python train.py --head_dim=64 --hidden_act="swiglu" --qk_norm=false --init_std_down=0.00836 --lr_mult_up=1.2 --beta1=0.95 --batch_tokens=32768 --train_tokens=332700000 --max_steps=10154 --dataset="wikipedia_en"
MLP neurons of a small language model. Each row is named by its layer, matrix (gate and up: input weights; down: output weights) and neuron, and shows model dimensions 96-223. Each number is 500 + 25 x the weight over its row's rms, rounded and kept within 0 to 999. Numbers have three digits each. A neuron's up and down rows have the sign that makes its largest values positive.
After each neuron's rows, "fires on" lists the tokens most often at its 100 highest values on Wikipedia text that the model never trained on.

L3.gate14:536482500524530472517527494513543532549510512494498485438460459461488505493499519503480492512488459488472507519474519516515490524517511483481503523496529565500505464539483489517534472508466514543540519468505511537507485462498530469465502492501438528458490503535466497509503498500480490474500492531521519497489473459550481517484487484475473508520458499537477532449517496485498469493538
L3.up14:485495476477550512460519445458481517469510464565498497507542491498477542512486479500487498467488512531500502521488472519530487515506501563458513484506516515509437483449486500493498478515510532548499502505504476482491522531465518507469439512526494483546533506480507487464491479547487492473469452483484552533493509495479471511524510476464487490491524470482485476524493501504492496505544
L3.down14:481490481494478555533500516478506467498473531471544522532536503529505578445469518509500482502485465529480489505508527465530480518537475468524515485485506487475477493454511528492498522525513496487468480503514477495493468497529474452538480546513512457514460534499485487508509436485506506513461500531503511512492506496486486493466511487513534499523479528515499480539470509518500494521510
fires on: "s", "ed", "es", "ing", "ter", "om"

L3.gate177:510537459509470525467489514502473515508505505479540496492488519487544490518509479489497488520558499456541518544515480458525502503509496484545491502504521530497495474477525534471478520523505482512505489516468520464505503508516486528530452487501489461480553483495500500463490514527483477477530508543498490508506515512535541512492497476562492473497498491551503507501459498528468490517421
L3.up177:489507496487492479544520475514480493517473495500517468479455493492497486464497509509516514462476495476457500572500478508512527482491520490565463521459537507523482501484505474515500514509507479543510496496462508498490527518496538464509486466518495505505567491494463454505547489507511479517476478503512543477523478529522510499480490480492495514519550482524479485492451496481448486493492
L3.down177:494506532469476489512519479484503412504513471507523531504523485492464490510522481486472487491497486478493544516482522471529488518496495475515480501497483513481503475509503473500511518497486484523497488507496546485502501484491484517508481488505514548479525454496499497455495542505515484530519504538495514467462468520458526520480467557504474535501522464487514524471464512497470514527487
fires on: " ele", "ly", " sy", "ot", "ose"

L3.gate92:497487475526489509519510499528525486529493506450480498503509475444546473566514520507543522514527496560508540516466476471513506467496480483476527563471526556492490508495496482521490485496549494519579497499452529503507522508515490495484512523495482515503458549545484488479494524447482494500514542536524490493497509509536497467512505506533515501507521488518506485403466525484476502481464
L3.up92:473494497527543529535529562521487503484506510509483466507476487511470530463527554508480488522499475500518469494500425528510500482481504449532510507451525489438491499493486511567531526514505494477519506482499496502516529511522513494461489518507486506502553500536472506517519487498485501452454483485527478513521526451495535486515523463513517431473478519521439492511513545538526495542482
L3.down92:484511471529544485528454516456503515514522488472496476511506472440482516510535490528489493497529493514533495527486458502491516497453479515512544533514516505487493466468504465536510465492521494486461544527462524507531532482514502460562494518526489492537446510525498535479478541530499470516495510514565513503545485497530500473518499500509497485474512511512535490515530516489526538479463
fires on: " called", "ed", "led", "aid", " It"

L3.gate56:498491562513477539465499496508493492496498529548506548537491498528516458492534517486510516482527508524490492503531473487504513501504561491566491498503458522505489504516548517510512535495494566532543473500475524514522469462519508492525511478510486502491520505524527466471510477489518481476535492491540497439519520503480522517472504500529524504478470525499515509503476525543488456493515
L3.up56:481508515498481499493497516507484499523512468505480521541451523507514474469492496479483532494457505506501490506520447501540481478523549446495511490497512520506518500522534543517518477451496560497525452474483536490478486497534471527497505507513527506491541484491490519477526478492514480473554526528459481525495540561507502531505539506538511498503485504507502502471478502506483492507509
L3.down56:497492514494514488501467508525483504486550520533550549516487505496481499508527509477517516502479511478517526506482479444495478474506509483506497488515532477521526519491518486539492467461503533516493500457464508506474504527471478501531500535510460527549519519536451472476529504500523478504549482504478479488521499507537523474546463510505479501451514471492527525521510492559478533538527
fires on: "ah", " sy", "oh", "og", "ly", "í"

L3.gate253:495534503593503458494524541516493516466498506481492463521524493487504459487531529512464474507511551513502506519521528534476559536521480500487532546475505493481500518498480548494489499478529518556496522567524457498512533496504540471499498506500502474495510484496448511546474498469485488458480515512511492436474526458497487513456494464452519480521519478477481498535486494537519509470496
L3.up253:539512503518478559513525493469499488468508474476530465495491506486470533481507540481524507503483552521456502509489532489498564541497491499508471494526462456540514488507530504496503547492513480506519471559471505489462501504512459468526484529479486525523504451510512511515549464527491537446480531528513493501460523510529494473514468469518540536570495507473498496529518491532534503522487
L3.down253:512544486510505469477497531522514471506506434506509491484496454513530512504521490533462538496502510526432500508544464501475490528515512544496466498468515521512507510490477524496459482506506477527506470450465457533485518494494497501474465496532452559487479535522484474530448506504474466517516524473534514541484502492536490484514523550455462495514524476478521503498506522512504511508510
fires on: " F", " f", "f", " C"

L3.gate116:490479534500472484500481515465515524471561509476465541501525520507496517527477489507527462489486519496503492516510502473458542495500518504467485475507527508485498506545521486481481526483485490472514484530476550526482496462567483440519477505515498483487538504436534500453493505453474531475472497485510469496528483480487455494528488478505535474505472534534511511536496464525498530529508
L3.up116:498474532508471469517506476486483487495469531541487509443505506476535544535476500469525538502538526477489521524494508518515525530454514496486510527509516450525501507519502492511505509481499495490520536516484500518519493523522477497517451509521477491503494490490510480542486472549500506521507542508505480557532459459450463537513551491523493474479508460519509499547516485535502464462547
L3.down116:508467504535482517484498519510473481494481487495475516510508502484507507473521521495484562522496494493492528498457506488508529491508458555479512532528434483448505520545500523471482515468488491447513465500489510493476482477493504566469500473473505553509457517509499489528510465504507468468507448491539491490504485483482504498536481480481484529522472478546499512508550480472506494483473
fires on: "ur", "ang", "ar", "am", "ak", "ab"

L3.gate134:519473541467516530445492471522468487496510540500506502498498495492533517490498504473507498508500494474515474503497544481523483493505518506500482511519481469506495495505515504501529513521459518469515496498504542534540513456506500482519519483524506492438455526525531444477500490488494503493520496477513520487494518511476515492546503478503544467486478476541496482548473518516555515486559
L3.up134:544492543484483482494501518478495477461467500470458484503518524467534489523501504526520473541494517483465500498493509481463491484516498501489499515484529509471508528500474509507540497519525480471563505495516479520569475494539499546524516496458472484508513526482495497512529516434549523509573482491507452520447508514508457502565504454550533516472537511478486535559511509489512500510524
L3.down134:479515478492518492513451472437468554482497531525489522475465471540484474531462441520532503558505504510462488521503519483493501467532469536478517518489534552479495471490518515525503504525505527486532509502484488492463506500493518486430509518502490496489509520487496489507510545509543507508522507532471468518513492505475526493478507491500471486498514507528495437495514520477491517514451
fires on: "',", "'", "w", " comm"

L3.gate572:521530464477474486473412510506521514489483540523487506483530499517450507471487460503515501520487516521507488516504523542533502528474475480571520542482497527466487466482505519506508483483503515524551467522538522474443484463487549492481544518486499488527449485495527487496456469484475535489501479531543535505487495463491511494475486474554497510531516518479497542468502505469532477546456
L3.up572:490481519456536502465542505511510518525466520509503546479495500478526467524548486491524509489542538494522495472473514531477471510493464513517516499484544436483498541564516465513510511443509476505500483526467481499505514476451498495521519518500503436517527498510486497504506515538485557504509505524503515521484488468509551478513496509500528501486456551497510503527553456450515500512482
L3.down572:474518513483494496524510481506491515497513475479533522476528524515483484528485538446495500500463512449511489520524511497475481476534490487474491456475515501538530509495488508489470487546531517445548524509461509511518531488532496520544503518519492489490457546565485498477490445496491485533493505522509492505529533499504503513464547496461506479498484510514466513541534530489448521487473
fires on: ".", "ost", "==", "h", "enn"

L3.gate334:482494513504509545534494502493503520547516449493528509473495481470492469532462508507462503486486476508478522455471444482518529518462527526496491545480512524487487488475497512531509526494512512482538516454468466515481494506537520506498498519531467503530509554535502531512499481523465484548475498530510518470482448482543538508523489471484520526522478522535490501510488507460527518488517
L3.up334:561496489501485486481526452528475525484526492499481479488450539516509528540486494497446506513519527465514492467524513466538485492499509484458530490439526531469500559487494491476545496499521510527477500502538504458511463458450520481516480538467533515454503548501463489480526505459498505467496470533504522504492507490519477492480475463498479459490509539496497486486471488499533544506487
L3.down334:505530497515504504525528554512481555507463543485483467517464504479460473525486485520462481472499500495463479509443504531515528511475485532480527494525516477527506541458486492536523491510505494484513518473461503518499503467472489483507501546493491471518492509458517527514513491486449522494545488519494505512503494518500516514510489473512520483502489534523479445483503501485510467485462
fires on: "as", "ra", "s", "es", "em"

L3.gate360:523502464531534508484500530553477515480522500470529511487520491473496466523482454515482472542500523532519515524504498508487460519477465485513518524510512542523480496480523512521505507562531527516511487490530506503513494499532481515474536526460491503489488540457451503495506563477444459471461534522494513498550517512480510521456495513538502496501516460522503482435499488502500527511515
L3.up360:485476497523527501515498513501523505488501518522505493503508497514516493461448499524495501492481511518503527486541463524468499523515458430514514506496497467501512504498491509502509490535533476528499440472519531538507505470527462485453520505474484502533512516484469531473527494483552520505484503527471528468523516510484515531508542524492486514550521486525513524502514511535488525496483
L3.down360:526461499507470518528553486505469519523488496527527487509498500454442472479430510520509507503482482499491505492437533457480519522505556493507499523477482497517497536526512492476511472501478446497458498528492522485461525493472528509469527533566534546496501505458487461469517486517454511481481506484488523511556471500424472486487478519480472503453474500488479481528470519472497537481496
fires on: "hed", "ed", "re", "th", "led", " th"

L3.gate391:472434539524504484482510477478518497476540518508488528486480491500539512516518469548493539537488497542449524522517532518502470536475468533536450523545516492473443495522487517494522513531514503479503503525488453495484484488488425486478537529474491514521480526491506532490511524520464532504475506506550467521508476517499538505492509479504508507469518518497496513511520494525503453503451
L3.up391:488491531521499501438500515454521497502483506516518533505484514526462490533496511467516503502480544514537527515463518497493456498499491491445513515480513522553499533440519454528546512503490490526431465519494472492514476511534497500462525540526534531497519533505523519529506549508505543509496503520510514517525471537495522472463466515499473492503491476475504504501547489522532485489530
L3.down391:473500514492502458500475451483521538486521496450499494508493466569507512516495491519488522488509489532477503497436511478456481473524544494524516546488464503474523456488475452549510494535472503480499499495520527458479511486517508482485521479497555498478511511499537470449531477480498498484511494512510449491522462524536503487496524518531481523504499475473492503531497468541498495571517
fires on: " which", " rem", "xt", "em", " com", "h"

L3.gate17:510496495486520534486513476506530496492526489518493471548498489504474514527485454467468510523509481519488500492492485485485467491470510453495486467484482498539503439453488484470422519516483508497500534490496498492527500481562499465516515507491486494498489474513470502508475492498518502461447480478490543514526515473488477492498482460516473477544472547456483471525492453505473513511492
L3.up17:493477484507481511499482523548497492503498496456502540494454533510505522474473535509477531443451476510474500503475509534487525512527500505459455542483481529531481469512447518553457505463441491513463518513453528500487490517521489482479450513483493523494520490515522492495553516473503507505497484503560481536465474511516495498451497500483509483502542543491497447487480463524468479468501
L3.down17:535526487502471508481477487512509510474510491509514514481517544457507445508554511481501486505459458503489490515499489509460492503501476490492503520452509454498523508465549462522495487488486503522497486438526510498479502502519547497497506480480487533535550485508474519519479534499459494467456496446487504469507535485509515473506508533516535474553519546513530496512513495458472479504471
fires on: "ri", "-", "ion", "/"

L3.gate528:515507477488462500470513471498548494470498506505522472501510475498529509509521503494481475521473531467479551513515507471468512512533490496527490483487494479507473549474557527472518498479533514524468494579493527557533468524516501519512531514492483507466485562497497506489492522520506484506511473503508490516524491534504510517543526467495538508481512507476482479493490519530548481523502
L3.up528:540487489453468507473492481513526492468489484513555517493464497489527465519451462516474536500535495524540492498497454454529482475517500459529520492511505492506510481525500558510510477527525522513505481515496500541472488462519490471556510465509460477501522507490535477482516489559500490479497551490480542487480528508488492477534494507510470477482494506515533503525497483482476553490506
L3.down528:511502497502522487476501497489507467475421519507522528533494492500484510495499525499517482522465499486515498492481469460506486520561461523458520506539476473487497495537451468501502465478490496521520529500524484532478507485499517482477538498513518506506513465498526549559442500516542480553487460533515516479503495532497482496489491481486518538477462520473480503503504510470527506483520
fires on: " 100", " years", "ight", " ft", "out", "al"

L3.gate285:490523527529469531463555493509540521449523505506481487534528526482501493519464531506496526494454474483490503490461506485483520532476531495509471478483486536526485511508491511476481483511527521506506516532498491483478476473474511504499504506460527503488501510479442500502504462490521468497500525560525493485501484537508477510460459445521522478511556497508468481514414548465489563514521
L3.up285:526489503514498529458497533531459487505504512512507476484483502542495491500493529519501508507477513542517526500492519434526466507487491486443487505493544509501491523479464478518448466503564452493492548491431482500476516506519536489493482524513485513531494474501459491481497535487546486504466492500498521527479472481508533484477528483461504507463511522471551475492449499488493504507472
L3.down285:545535490492507470506521552488478520491454515466509486518503471499537498487488485519504511523453508491496542462501535509552499526494488527470467473460504462496517549533500509491521520507511453487487472537513522465503502501537487496467524525487488494506466457476539478512523471491495503525481497528482494497537470482521528449515495490515486466470514530517500506520478432462489511485512
fires on: " f", "ra", ".", "le", " acc"

L3.gate273:506439522487489452504484501488509490519489511485495479486472482516499498529475475543426498504444462541498545535514484599472514545493486475555488523545493502524432466497515511497508471512499498510509488495470572568510533494531503509479510505502500498466460515467502500497543481495506517524497541496528542493484499484483509515499503472497513508597503525491504534485521513496481490524457
L3.up273:532490488514463521484512477497484534554495528522501518474491537473489497509477483519502492477485510475491496479457511489486523495533542525463508486489495431523497476545519512504453460491478514514516485538507490457507502468508518493490533517512537479498472477511491530459514517476523512532540521469508525518494490491480505535521467494523543508501535442451505489451487491521461489511431
L3.down273:504532505482483503529521527502515490486504487509489518455474530483484558523513488491449504493500522488525502483490509477463462498499509516486519503510517477528479531536489543497462490471505474476535494506496540526458545529465473488499490505477460469532486460547475465457479526502512473491478478511468503539486510497490513548510480467497502481489485494520522535523475485488473453503479
fires on: ":", ".", "h", ")", " Sh", " –"